config = dict(
    n_layer=13,
    d_model=320,
    n_head=5,
    n_kv_head=1,
    head_dim=64,
    d_mlp=960,
    vocab_size=11866,
    activation='gelu',
    norm='layernorm',
    norm_place='pre',
    norm_eps=1e-05,
    positions='rope',
    rope_base=10000.0,
    rope_fraction=1.0,
    qk_norm=False,
    attn_scale=0.125,
    bias='none',
    tie_embeddings=True,
    parallel_block=True,
    init='trunc',
    init_std_qkv=0.0159,
    init_std_o=0.00312,
    init_std_up=0.0159,
    init_std_down=0.00312,
    init_mimetic=0.7,
    optimizer='cautious_adamw',
    lr=0.00131,
    beta1=0.9,
    beta2=0.98,
    weight_decay=0.25,
    lr_head=0.00999,
    grad_clip=0.5,
    warmup_steps=299,
    schedule='wsd',
    decay_fraction=0.621,
    decay_shape='linear',
    final_lr_fraction=0.0,
    batch_tokens=131072,
    seq_len=1024,
    doc_mask=True,
    train_tokens=435800000,
    steps=3325,
    dataset='wikipedia_en',
)
MLP neurons of a small language model. Each row is named by its layer, matrix (up: input weights) and neuron, and shows model dimensions 208-271. Each number is 200 + 40 x the weight over its row's rms, rounded and kept within 0 to 999.
Before each neuron's rows, "fires on" lists the tokens most often at its 100 highest values on Wikipedia text that the model never trained on.

fires on: "ch", "h", "kh", " who", " which", " his"
L2.up871,228,172,235,253,155,186,162,211,269,152,276,193,233,212,193,111,160,224,186,219,169,180,201,135,263,162,193,137,202,180,196,261,239,156,302,207,213,260,162,190,203,148,176,205,270,174,153,158,197,195,189,185,162,214,180,185,286,226,174,168,307,267,182,190

fires on: "k", "z", "s", "a", " Thomas"
L8.up310,216,168,230,196,231,219,154,229,222,245,152,215,282,233,210,225,164,206,188,279,202,149,138,258,243,232,210,166,258,200,288,291,225,231,255,193,191,225,188,232,187,259,191,200,245,170,163,145,244,239,231,209,215,237,184,175,246,207,211,224,297,220,229,216

fires on: "al", ":", ")", " Hill", "ed", ";"
L5.up943,202,222,174,214,120,179,260,151,286,145,173,195,179,226,234,190,255,242,105,299,257,292,205,159,183,192,249,268,233,212,242,191,254,224,211,236,168,215,227,239,228,205,265,231,240,231,179,211,163,208,193,196,181,140,174,201,289,198,223,198,219,238,188,193

fires on: " of", " other", ",", " Other", "any"
L5.up335,243,280,145,247,123,121,197,210,206,143,223,222,228,290,208,238,219,198,318,215,192,200,245,181,157,241,177,187,193,216,280,178,208,175,256,267,224,250,232,285,238,201,271,186,113,186,170,214,214,225,159,254,148,229,218,155,206,225,228,175,222,234,194,205

fires on: ".", "′"
L8.up350,282,142,174,253,155,148,210,157,224,171,211,201,224,230,241,207,212,219,129,114,180,201,141,214,229,153,112,205,182,220,212,204,195,285,246,280,239,182,184,228,322,296,216,156,173,170,192,164,224,202,207,217,239,172,196,138,192,237,247,250,208,168,167,204

fires on: " of", " de", "k", "s", "-", "a"
L8.up518,190,172,237,236,155,196,152,172,230,214,198,167,223,197,205,151,201,231,275,189,226,155,215,207,280,213,271,211,251,250,267,238,108,215,283,174,216,159,230,151,168,166,231,212,274,185,210,166,168,196,194,185,217,194,174,233,237,167,198,192,346,163,191,176

fires on: " |", "born", " few", "|"
L9.up169,174,245,228,151,220,267,258,200,190,138,271,178,233,180,244,160,242,239,99,150,237,190,250,240,203,227,202,255,278,188,195,204,248,200,263,218,222,231,187,182,275,288,207,207,146,200,212,231,236,222,245,166,175,211,238,185,173,179,145,172,130,183,148,261

fires on: " at", " in", " (", " \"", " At", " '"
L9.up841,140,153,122,192,193,165,220,118,201,217,169,137,226,133,192,275,175,244,207,244,189,273,169,179,140,110,173,211,248,289,202,190,235,199,185,230,189,269,208,199,227,193,147,245,148,237,185,166,222,314,200,248,175,144,158,193,279,224,232,217,203,229,184,174

fires on: ")", " b", " digital", " CD", " /", " |"
L10.up328,180,272,197,206,146,182,227,174,196,189,220,218,189,149,176,224,304,190,132,192,120,173,198,197,144,157,178,237,203,251,195,232,245,231,128,175,198,147,262,181,115,199,190,197,252,221,168,232,181,155,203,164,194,206,248,168,255,168,171,290,196,226,174,222

fires on: "===", ".", " ===", " |", "==", " =="
L9.up436,217,185,217,161,135,202,184,223,229,171,223,212,185,245,169,163,162,250,294,176,221,257,175,188,190,213,235,180,214,229,180,203,253,194,200,239,233,129,143,154,152,262,257,309,199,215,187,188,185,249,167,174,222,124,135,194,216,180,170,284,211,170,254,171

fires on: " of", " he", " in", " for", " she", " his"
L2.up564,223,231,223,196,173,252,237,169,264,114,223,243,264,182,220,209,174,220,224,198,271,211,186,216,238,167,152,207,149,135,186,214,239,198,122,182,152,251,163,105,144,212,212,178,143,136,155,147,199,227,145,178,208,180,204,195,187,162,204,242,187,249,214,252

fires on: " ==", "==", " =", "=", "."
L5.up176,165,188,132,255,151,112,246,122,283,206,207,263,298,200,246,188,152,159,225,222,126,231,143,227,169,226,228,178,217,263,197,235,259,258,182,260,212,218,173,250,202,212,224,186,190,216,182,184,214,230,184,214,254,198,176,167,143,231,173,173,172,244,224,200

fires on: " part", "\n ", "\n   ", "part", "DST"
L4.up605,190,223,192,114,224,168,186,247,206,228,243,223,162,215,239,224,282,200,215,230,213,123,223,120,231,218,262,234,204,288,233,107,269,281,273,221,178,239,239,226,168,195,216,250,190,278,207,222,232,155,217,170,271,235,238,290,237,188,218,240,225,216,243,203

fires on: ",", " and", "f"
L9.up373,275,157,147,241,210,171,164,228,168,202,155,141,222,222,218,136,211,228,254,180,164,224,157,223,185,273,227,190,181,261,217,197,248,142,239,282,129,241,170,148,176,257,249,254,161,175,174,175,270,190,132,213,222,209,211,172,224,203,157,195,252,175,178,159

fires on: "==", " my", " for", "==="
L2.up601,233,181,226,209,234,250,199,173,193,163,237,142,214,219,163,238,214,145,167,264,116,235,233,159,246,163,199,128,187,203,159,165,156,147,236,210,189,155,222,174,223,181,201,243,152,228,139,190,217,287,209,188,207,200,118,195,212,217,220,247,234,276,156,145

fires on: " of", "g", "ear", "id"
L2.up380,225,196,155,179,251,233,177,129,153,177,205,184,250,218,196,197,195,190,211,118,191,116,215,126,201,183,264,256,238,256,187,181,188,273,144,231,169,203,320,161,162,143,181,188,166,219,213,213,130,246,188,305,201,149,154,174,199,233,160,244,183,204,202,182

fires on: ")"
L2.up305,212,206,290,229,207,223,180,205,237,180,239,174,172,173,203,148,222,272,148,248,263,259,206,160,178,192,244,167,136,138,219,183,134,131,178,232,209,210,258,256,186,157,176,255,264,242,202,232,165,252,188,238,159,126,148,104,182,121,231,220,240,261,197,151

fires on: ":", "ans", " of", "ord", " place", "st"
L4.up549,182,213,201,159,123,210,214,186,262,260,244,145,166,237,208,169,284,163,238,116,197,234,225,186,194,174,207,294,201,214,213,257,181,292,211,147,244,270,247,249,161,194,221,246,235,217,171,179,209,213,186,162,195,192,181,129,165,140,145,128,226,166,191,190

fires on: " Z", "az", "Z", " z", " "
L9.up729,166,175,207,139,263,166,171,183,166,203,227,197,223,166,163,247,200,196,120,229,169,216,197,168,276,98,249,215,149,191,222,236,214,236,225,257,237,223,256,193,273,168,172,264,230,171,198,163,210,298,220,230,193,106,157,226,276,159,226,228,234,272,232,153

fires on: " ("
L10.up309,159,190,152,209,231,195,167,191,179,194,207,144,216,177,173,293,200,210,306,225,166,213,191,203,197,203,217,180,206,228,236,216,166,140,161,187,234,219,265,160,159,143,191,163,242,245,173,202,178,308,192,222,272,177,206,192,232,182,174,217,250,209,195,167

fires on: ":", " who", "-", " head", " of", " staff"
L4.up956,212,154,157,193,313,216,243,162,240,268,224,238,178,96,178,111,256,224,180,212,210,259,170,229,134,219,118,350,172,207,199,227,199,207,221,179,226,199,114,269,218,154,206,254,220,159,147,171,148,206,222,219,252,196,220,170,256,217,185,226,267,235,184,166

fires on: " ===", "s", "===", ",", "present"
L5.up436,136,218,199,191,223,110,237,141,211,247,229,206,242,163,150,242,233,258,135,200,259,198,181,81,213,242,214,191,186,231,192,122,204,188,180,178,200,231,255,192,195,190,186,222,307,194,189,222,178,132,269,153,193,158,234,225,191,225,244,214,221,229,225,204

fires on: " mm", "with", "}", " Light", "elling", "oints"
L2.up664,205,223,147,213,204,214,205,221,245,158,257,176,207,210,198,205,215,268,231,205,206,175,187,196,182,183,270,218,216,150,249,228,215,246,213,166,99,170,195,161,236,180,243,231,309,118,247,199,167,178,131,178,169,197,175,222,295,128,140,170,186,191,173,157

fires on: " |", " —", "ric", " 1", "ear"
L5.up515,179,222,162,237,184,147,101,211,129,186,227,238,231,235,206,242,178,184,145,145,168,178,142,203,225,257,264,245,128,214,188,168,209,112,258,243,125,184,246,202,200,276,189,202,241,95,157,213,150,208,219,281,172,257,220,228,185,229,218,236,219,192,235,113

fires on: ",", ".", "-", " of", " (", " The"
L5.up220,203,251,182,252,231,188,185,246,176,174,188,266,198,172,197,229,156,209,224,188,265,215,218,173,171,231,143,159,196,226,244,110,236,229,213,200,192,217,214,163,252,241,215,180,131,89,243,207,141,177,171,253,201,95,263,159,129,257,241,261,260,223,151,210

fires on: " of", " de", " En", " cl", "ear"
L2.up100,250,231,185,204,128,214,187,123,204,202,157,218,184,229,147,214,267,203,162,131,223,153,168,197,257,221,249,207,184,259,195,197,271,205,192,189,172,155,232,214,192,252,208,239,236,181,209,175,149,185,210,318,162,167,160,224,110,200,160,208,254,170,195,186

fires on: " state", ".", " town", " local", " national", " towns"
L2.up832,238,144,243,207,162,175,194,236,224,170,179,206,238,177,272,168,203,204,184,191,244,151,155,249,187,223,229,223,105,146,222,249,163,230,216,250,249,247,211,248,237,222,202,150,192,202,118,154,141,232,174,188,190,153,118,197,248,235,245,210,121,263,194,237

fires on: " due", "im", " located", " and", "ear"
L4.up872,262,209,151,197,246,151,213,234,182,201,232,188,169,229,205,227,271,191,225,195,187,269,189,180,186,209,209,258,161,206,234,302,204,225,214,221,199,171,174,263,212,188,209,272,140,247,199,129,177,243,149,140,261,177,167,210,221,190,175,178,268,203,156,224

fires on: " |", " see", ")", "-"
L8.up698,143,188,226,190,203,199,128,107,179,233,180,194,113,138,140,217,221,137,193,220,203,201,159,174,190,236,119,246,160,194,147,174,170,250,155,185,192,211,203,222,157,213,165,183,229,173,192,266,177,184,156,169,141,235,205,215,279,123,201,250,227,286,171,101

fires on: " h", " red", "col", " with", "ce", " H"
L2.up807,221,242,218,268,172,196,238,232,206,187,184,237,161,197,174,229,200,231,211,209,177,210,179,190,170,223,164,214,239,174,219,179,179,199,256,190,292,299,230,213,209,207,131,247,250,171,215,143,152,255,138,232,231,163,181,194,196,200,250,277,138,220,185,184

fires on: "s", "ap", "part"
L5.up403,221,217,161,151,216,219,215,303,196,304,200,166,174,192,227,192,213,301,148,202,262,125,174,173,239,195,199,215,214,240,214,188,229,206,243,199,199,213,215,144,157,220,190,256,299,231,210,187,205,149,217,146,232,194,204,250,207,202,235,305,225,175,128,217

fires on: "p", "ic", " Nintendo", "er"
L10.up769,132,197,181,150,266,193,252,157,122,215,217,201,169,162,198,230,247,119,163,205,200,217,291,188,254,177,178,234,230,190,159,250,232,162,159,240,149,185,206,116,253,263,193,147,192,271,147,136,272,207,197,241,208,194,204,242,196,262,203,189,292,206,196,169

fires on: " such", "ric", " car", " similar", " of", "ear"
L2.up110,195,152,162,229,214,229,105,264,165,183,217,210,213,216,259,221,184,131,247,139,176,171,194,210,261,216,243,181,217,123,208,129,133,136,243,196,186,139,143,172,155,168,301,165,255,176,146,194,201,196,164,208,216,192,174,184,273,275,171,289,208,243,134,75

fires on: " as", " under", " than", " to", " for", "for"
L2.up359,218,203,160,217,171,235,208,214,236,130,195,175,196,91,177,207,296,297,226,188,191,264,160,188,153,203,207,176,224,225,284,188,195,184,262,133,275,212,236,225,159,170,245,213,191,206,191,183,155,205,226,151,157,232,175,177,258,207,231,202,178,294,200,166

fires on: " |", "ce", "|", " stories"
L5.up257,197,273,237,164,247,218,256,246,225,160,268,218,200,183,226,205,206,216,243,176,171,205,282,197,109,204,166,207,249,240,266,262,199,245,249,211,135,241,167,181,161,237,173,194,203,228,120,183,215,148,165,132,192,238,209,170,277,128,191,249,206,234,197,184

fires on: " and", " or", " Leg", "th", "Ag", "ch"
L9.up701,185,248,262,187,95,172,232,160,173,227,150,187,221,184,196,253,199,221,225,194,187,159,201,223,138,232,165,215,183,214,197,216,202,182,196,305,171,189,171,144,157,196,157,294,113,199,199,138,222,197,98,114,186,223,190,235,219,200,181,201,225,213,209,137

fires on: " time", " he", "at", " He", ":", "icle"
L4.up754,183,199,172,147,216,179,254,252,145,190,190,196,200,167,204,270,173,195,214,276,234,184,180,123,258,194,182,111,225,210,193,183,144,275,212,222,245,251,197,240,190,251,186,203,262,241,226,193,211,221,219,240,228,277,218,232,207,162,234,266,274,203,189,132

fires on: ":", "ag", " of", "icle", " been"
L4.up147,187,199,188,204,209,185,224,172,236,296,244,201,177,142,193,141,244,232,163,173,241,172,158,196,163,226,190,298,217,209,219,282,205,252,261,176,257,251,248,283,222,209,215,272,146,153,165,176,173,175,262,193,212,162,198,170,196,224,199,212,255,153,137,208